{"n_kv_head": 5, "activation": "gelu", "init_std_o": 0.0432, "lr_head": 0.00819}
MLP neurons of a small language model. Each row is named by its layer, matrix (up: input weights) and neuron, and shows model dimensions 160-287. Each number is 128 + 24 x the weight over its row's rms, rounded and kept within 0 to 255. Numbers have three digits each.
A block is one neuron, or neurons of one layer that tend to fire together. After each block is what it responds to, as a language model described it from the Wikipedia text at the highest values.

L5.up168:087116110157098125127161133134120149128104115143128127094117118141188102126132123152142099100097184085119108118128189145092148140108126097126138102130149154127132140152141098130104107157099150155144116133099153143136138137142188099165133142112175115101097128155093122090136091145120151151110141154128117170134106114088166121096133122113181155121161131119106114146080129142122137169126
L5.up596:135088146136121124148102122107123118099101103143139109138128064139129114113118124128142141110073118107131163136110172123128128130115170121129115114168110102139129128123144113126169096136131139132115118151176140116070130121160106102108142172117177158123114118093155150101106105088071130122139171123106183150158122125100120113174135119136105130109152124126115147094123122148125092128108
L5.up698:138127102124095124146181125120109111154120150123131158131127152169142098097143126150155159121083122113120179200129109114107087104114177119160084090116128138107087140123147122134130152082118173125127112132142147138141074132152132094144148149084112097124130104121109104123121114131126137138140167114107187139121111108114139160123140112121149140151152139138180107131083109125160105098180
L5.up774:148101140136121157121107122143099161123091094121146109131113098147152098124139090139131114114130089101135145140106137165132105135130165112110125126090137152137121144113151144156165107109133156128152103152099098101104129136130141088158154110155136126098098118107095095126144138167118132140115130161142175170095092135128110107137118142136109101099103109142183136156126132126155148126163
L5.up893:134137107142093140162110126115100157132070122124164121139141119130142101142131094111125115114122094149111142122121125104114142138120132127162119132133116166144100133120108176146115122124157133153136119170152127103125094154151179103143112162128159141061118114089108095121153105139138154162102142166141114155114135100147126126153146110110162129132137152167086151137137115145144115130097
L5.up923:139120142173144115144143136151154131107146150197134110117122085127131127116191110126158118136134123120133172132145152134095112089110148120193095084154142125125089140126091148135191104143084179170109112139104128150091101144140134117187149149148130126097089098146169175122109123134101102129156155122146157166099100147110137116098135128113141130117147157114164121136125108165133133154158
L5.up979:135119107167085119158104115121089151135078116185129108124144059126142092125157104147147102115083105108115153112131138108137118117129142123170109109109147123186116114146138103189151112167116149112135117156145134119086095127148165127149142112086139103139097129095113120106105138126131138144131167138133130135085076132140127105164149138116148133130127094103111126136109119151140122158122
L5.up996:117113152152126129132126146182162190147089096145139112045146108127165110170133141146169127145116134191120141120072106165130115121145157121171169119133149155120085153121111097097105118144096151130143059123125135092111118158146161114124126143170142122120139114110117120083109124131136151145103113134106119160139097116133124132166110135110131122127159129107108113115162087141104145112151
Description: Joining tokens such as and, hyphen, slash, ampersand, open parenthesis or was, placed right after a noun or noun phrase, e.g. construction and, load-bearing, race/ethnicity, density was.

L4.up120:146099109084115118141135137148115112137129153122192093100129099149120096169125101153113160110143130124171118150142138163112144087070108138150142102115155139138085104129129118096110142135127136135151117133132138118110151160116163109119166115125143144153113112123126107072146178160177137132144124140129135159090159123115170147118119120131145119147166101085122084113090103114149184122168
L4.up464:093105145154165149110171135122094131077145124144134124097093082139141132122175118158158148134088086134093153115150098159108107125123172070128149100123115142138096104128085115118143086138059096138157131126124154126134143106127110148169104158117130123136102089111119116140142097094126117146140170154119113151130156104111115131106131170115129174115145146120129122118104117136136095105164
L4.up718:108122149133133117120125118181128102084148151161162137116087060113127123163135111171146161133121092136125157148147124180133144094120149126154129086102121132100102110142086131121126148128141153138125075149135158129092144116120177123145118105099153098121076110121117151081138139117097160134161170113065163121142148128150111098125138129114114158115154128111143116124133090147114145145157
L4.up1125:138124137121125113050156131104092107096152138152174098140114090114095112146127117132114154183126117194089133140150118175110097156128128123149124091174143121133133135161114137076117137148116119127122115086126123111126095109090158145155156178140114153124150122133124115116132139119131141129167124112136172103184140096149130174166117105103148117144136165132112132125123135153138164122177
Description: The words and, or, and & joining two parallel items, especially in titles and headings such as Law & Order, Adam and Eve, Construction and early years.

L4.up178:148104168129137128115126134135128124101150085131140107083119095138146121109141095113105106106145121123106173174116151118125124160138131163157102046117120115115130108173155143126146132143108160141182146132168115141060129138150113158130162165125123145172132160112113103106147118085139108158088140132130127151138099156111147113083150128135108132065166116117140124119166162114138134117093
L4.up592:150135147121097128149135126115121140131170113118098157098103145136134093115167114080140117105175155120141165133099106081106142155127153142172131131133145137121142072159165113122103151127131155142157138195128122141085111108158127109136139187147145145167162138073137129148134150093123110158086154133154120109113174142102122141108135162134126138093145103124137131125118123140141148124137
L4.up618:120136091095100136108130143158125109096133103132113140166123146182146133119132136105147129158155124092114128074118126111128167141121203154141144088133125108104149123149143141137188146112109114126117068144166120146121124155186156139068163188123161152104165109143129149159112142130138117125161125085155109128136148146099127116109121133097101120130109121169101109122116124136140118136093
L4.up747:122129119113104149115144118090187157089140103093147137124087113126123168095126112150146129113141120133105148144107106119155118168138146165139123119130159128094120096156146143148165164123124092117169110145153078151081100154144114133165151157135116110144132136120141123155164106102121118148085142117137107173112172104107140127129132134151091124142141143118113084130101152147138090177128
Description: Words ending section headings, table headers and infobox labels in Wikipedia, such as "Review scores", "Standings", "Notes", and markdown table separator rows.

L5.up120:115125125140153102151142139142141143147113126142104162117090084128119104138167104134121120113122108155106139122146064150150128097150154155134113103102146152102134156142153106102164176145139123134087137152093081098123152141155158191156125149137115124138110098079146135131159140131099112145145200131108134160106165141098149162139126151118166138114188114117128101084085121156145105074145
L5.up388:126155163113099113122173124088119122130167104119154149139136115166162168114118136132175124102139131121127128106082130105162103149119150133151155153108115131139126117171134095124140080126110154122140087140110141143092122155109139138168121177174129109111142110110098138105143101071147102138158132097156110163124131124069096144090120147138098150133117180142119113106126116136161129164091
L5.up483:141102120104098118092089121150056111143132105151141154126124127133125111132144137104101147126169160166103128115132118150119118143093095109135112141106120163104145104139068086104139141121136151128106094152163160144128099150122155145102118121140119138119134115068113108150127177082052123142140199124131118158111145170119111187117140157143097154138127118141137135071143114149128139141141
L5.up544:132110133102110129112118119146155111160128144115110109112081108168090136114149147177106117126132136127109148140095126122198096130145130185168104103135175118097071088155155075154136166158130174142111131142132132154106124151178182109129164157104140116126132107112167119093136138180137088143125126151140143137128130135113148159086154170119128133127144155093159109082122119091129138114171
L5.up550:103122138112114112132152144173122121142155153119102144117147100135139113119136111153118160112166118177139163137111106096169099123126139180110103094120156150113081095151110096112155150119109147129122139156107079097074098137145164157148105136129117087108140090106148096137115140094129127152147171130120117142110147137094130087111127125118113140115145162079127116136120137130121158133164
L5.up736:148135159102101122070128149116173137122147111074121101114067136134121118142133137124143120175119143169106115135108100127125129122160116147126114119120155149128090119142111113137111144166139115123144103161138121164118139154156143115110139164110119144176099149112111129124124167107081142118101190137101116095124126143100113137124139108110113094140155103129109137130134089132124146162141
L5.up791:150083138149114158130164173110110118105143129122141112093121111146151127094165118132139125119122133104118175158105106115127154095151102158155126072116109154095072151157123118117153133138100117110105107144091111112109082117131114131111129122149138077143178101144146100133135134112108139146111138167158126123139145130113131124158127131126079133100130119121106108127150133126135179151139
L5.up1056:118085080108135138112139143104156165085145106113099109128104126150112144121157143123132124098151116137107131154100105113126129130148129092148098128140165149138143105113132076167119154123080148118124110116126136131116148144145123133135184141123115109138137143076166142114100188139106117161115169140147122112134174156079138116122148114125151163103175128110169118121126074131134103177135
Description: Tokens inside or closing wiki section headings like ==History== or ===Trades===: the closing == or ===, the heading word, and joining "and" as in "Awards and nominations"; weaker on table header cells.

L4.up117:133074167127146131112128112162136141114084158140150145131116153123148099126124125076148156176116114134099111166089100130176123126137135119157109141129102140134141126123156115076184140149101143123099082096136094118104082136129129134122120141125145134180139122143107104118117119134119134146088120107133139127150096126133159099160139146099135113163150107141127149124115110132129121154171
L4.up338:115088107111163125130159146117141122105156116162136120127103088130101103160136099119087150136130123110138173147116113129168141094143174094143075119118150133105127133135128115158134133149103142126093160131145132119126138158139166160111161136135133129128087115126114142113146134165130141127183177130133113144103230133113104119113133135102120132088158105114137159160129107135118093112136
L4.up706:147139131138122139147129129165135185107122133125147131124102166124107133133153120157126105164125152122114160123105136106184138138138108147180126106128104141174079099146119141172119146173114132141119115140122114126092143095160117107165137119108147139135130109107134143070149128129131161147134154109119137134152170111133140151121140122103154126090181144121152127134149089104114151130157
L4.up934:102074138124115150104158119152155151155118132137116111157121136133161152114142140091126122153121144140122157109120101123147141146199151103131093138124128129136112154134126120099128134148134173106105126167145119102098121109115119146139140135104125151155138117115161088100106121143124108102138139088150095108147138140124154137147169153132152105100160159150073152152106110141103112149121
Description: Closing == or === markers ending Wikipedia section headings such as ==Discography==, ===2022===, ==Career==, usually followed by a line break.

L6.up884:150117119145163106132122110133130124118137151113116153113088114145153164130154143149140137126133147149098136174127087110157095133143123124125143125134158132081128168173149108142137132153139140156130118188133120095065135121118096102123140138092121084111127111084138093116128121124118135127136138133125158121131147142123113147142148147110132138104157137113108111093092118156093100119165
L6.up1226:122048121119135132116137124111162118141121114128121166119073143088111149106081141105155165139107177123120121141140096162143102100150123167147095108144120158137122105131151113137161143131122115143130150147164091108120091176143115107095123166128165111124117113084126106167104138129131155183103178108101152118134128113133119133090121124116157156183132100125122153135075104134142111160147
Description: Closing == or === of Wikipedia section headings (Track listing, Personnel, Background), and the newline after a paragraph's final sentence-ending period.

L5.up68:157110105168165159159169121136120124109134184116165124148131139154181153110141129118100116102162109150179102144121136124099181114155106117118144119153131136131101129105088119133146101145102150119129108149126115117131118103123126153138127162098115132131155104170151108127163109093131079106089123120139162114121104088099128086070141178127166133102167121141108149119142084122139097173137
L5.up98:143144158138122154100142144171082113104065149129180098126142092131122126113116090155167152137133127164117090106122098139095130159141130145146143116110124162071080178170142124094131061100100108159116117146129117139118127128126149103107153117159127089091128120087109162135169133123151082148102130123138144127126115137142098106119125145146123152118160099132136096152098137148118109142127
L5.up126:133132108121143129119161167106163123085150147094104163129123122176126100164143103126128145143072149127153161121120104108114137136108165104139106144092127161083110097105140153107138114137131186145147158120134114169138134166113124149122121151105155083166141115129125135127132071128092129146125116107138135109119133109129122164115135123118162152089153161149122136103166116111148151156138
L5.up473:094125145085106121147173116112127127107118115109119126102117102131128120103124144101120146121148116170138138183121154172167102119130106134190155116114131140117104101156119127095153101118112193113159135150141128127152096114111103099167163098132144147137100134098123142129146148103112095151092150143144142110111116127104120114115136136111159143060153118136129134117137117157172133137112
L5.up503:135134083133087154148149129084089155083149164123125174141125112141166117135138095134161147157140123143112169156123151163111135120139140102130114152151125140115100147129160098106128127127171131132124117105137110159123122156123128132174127168100171148179135110136144131122120098107124118136121144107113122107137151144101110135143135184142115142100149175100145091103140123179133117153173
L5.up659:127114107151099132124128160180126145136144153153166155112072115142148183141153159162127113102110158151169155141109090114070160169112102143125104137153133156104122103124098104135111156189145150128156117135123112190103164138163157108134138167094122114129148107085145138106139083116103111135147158129131153131171112140095155108105147077138153159130150137101086126103131159106143093156113
L5.up1009:130103150089087139096196156129149081168136151088160120160118141132113106147137120133170140106153124110116104124140149165112119114111122123127120147098145120106116127120143088150140116145111098146124114114119092131118152138121132095140145143146134095110159126103120096101139079130151110133106139083127106104137151124144121099103120153151141164120142179161124137166135117119175152155132
L5.up1116:085149158116120124093130124120134160082135134169129134159130105111133199128139137146140155110128128132145168145143149132133094157187162126105100117142150121145102129187110120145142111118099152119146132189130110089124107182107055122129119188120102151112117146100126113129105101105126055124154145132100105112131099094094143108117152143136114144140142108155106148095140118147120135131131
Description: Header or row-label words that open tables, infobox sections and stat lists, such as Album details, Mean daily maximum, Year |, Total:, Career highlights.

L6.up214:120077153134135115158096105135127155125103142098142111124136126133129139139148096137153132092087135084128141182141121153128139092106149153140093106096136123136085150151152126146157149111125155123140121160117139149075096126163125121139136146124151116080124109089129094080144108136137154179112146141127126129095107146119152174136130167089120129168178131095125143106116126153127117142132
L6.up1111:137104161135114111157155158085091144137094086128176104148103117142148091161153115133133116143132134084107144108125127121132148163145086120162095155133131139142095129142105125140120078113118182166104137147132163140118094170128180128174089153139113136151137118092105122102139119114158117142119126116157166126125128140122140108141159119117137164173125129135145115126089124101148133149084
Description: Connectors like and, &, hyphen or comma joining the first part of a compound modifier or name, e.g. natural and, Rock &, policy-making.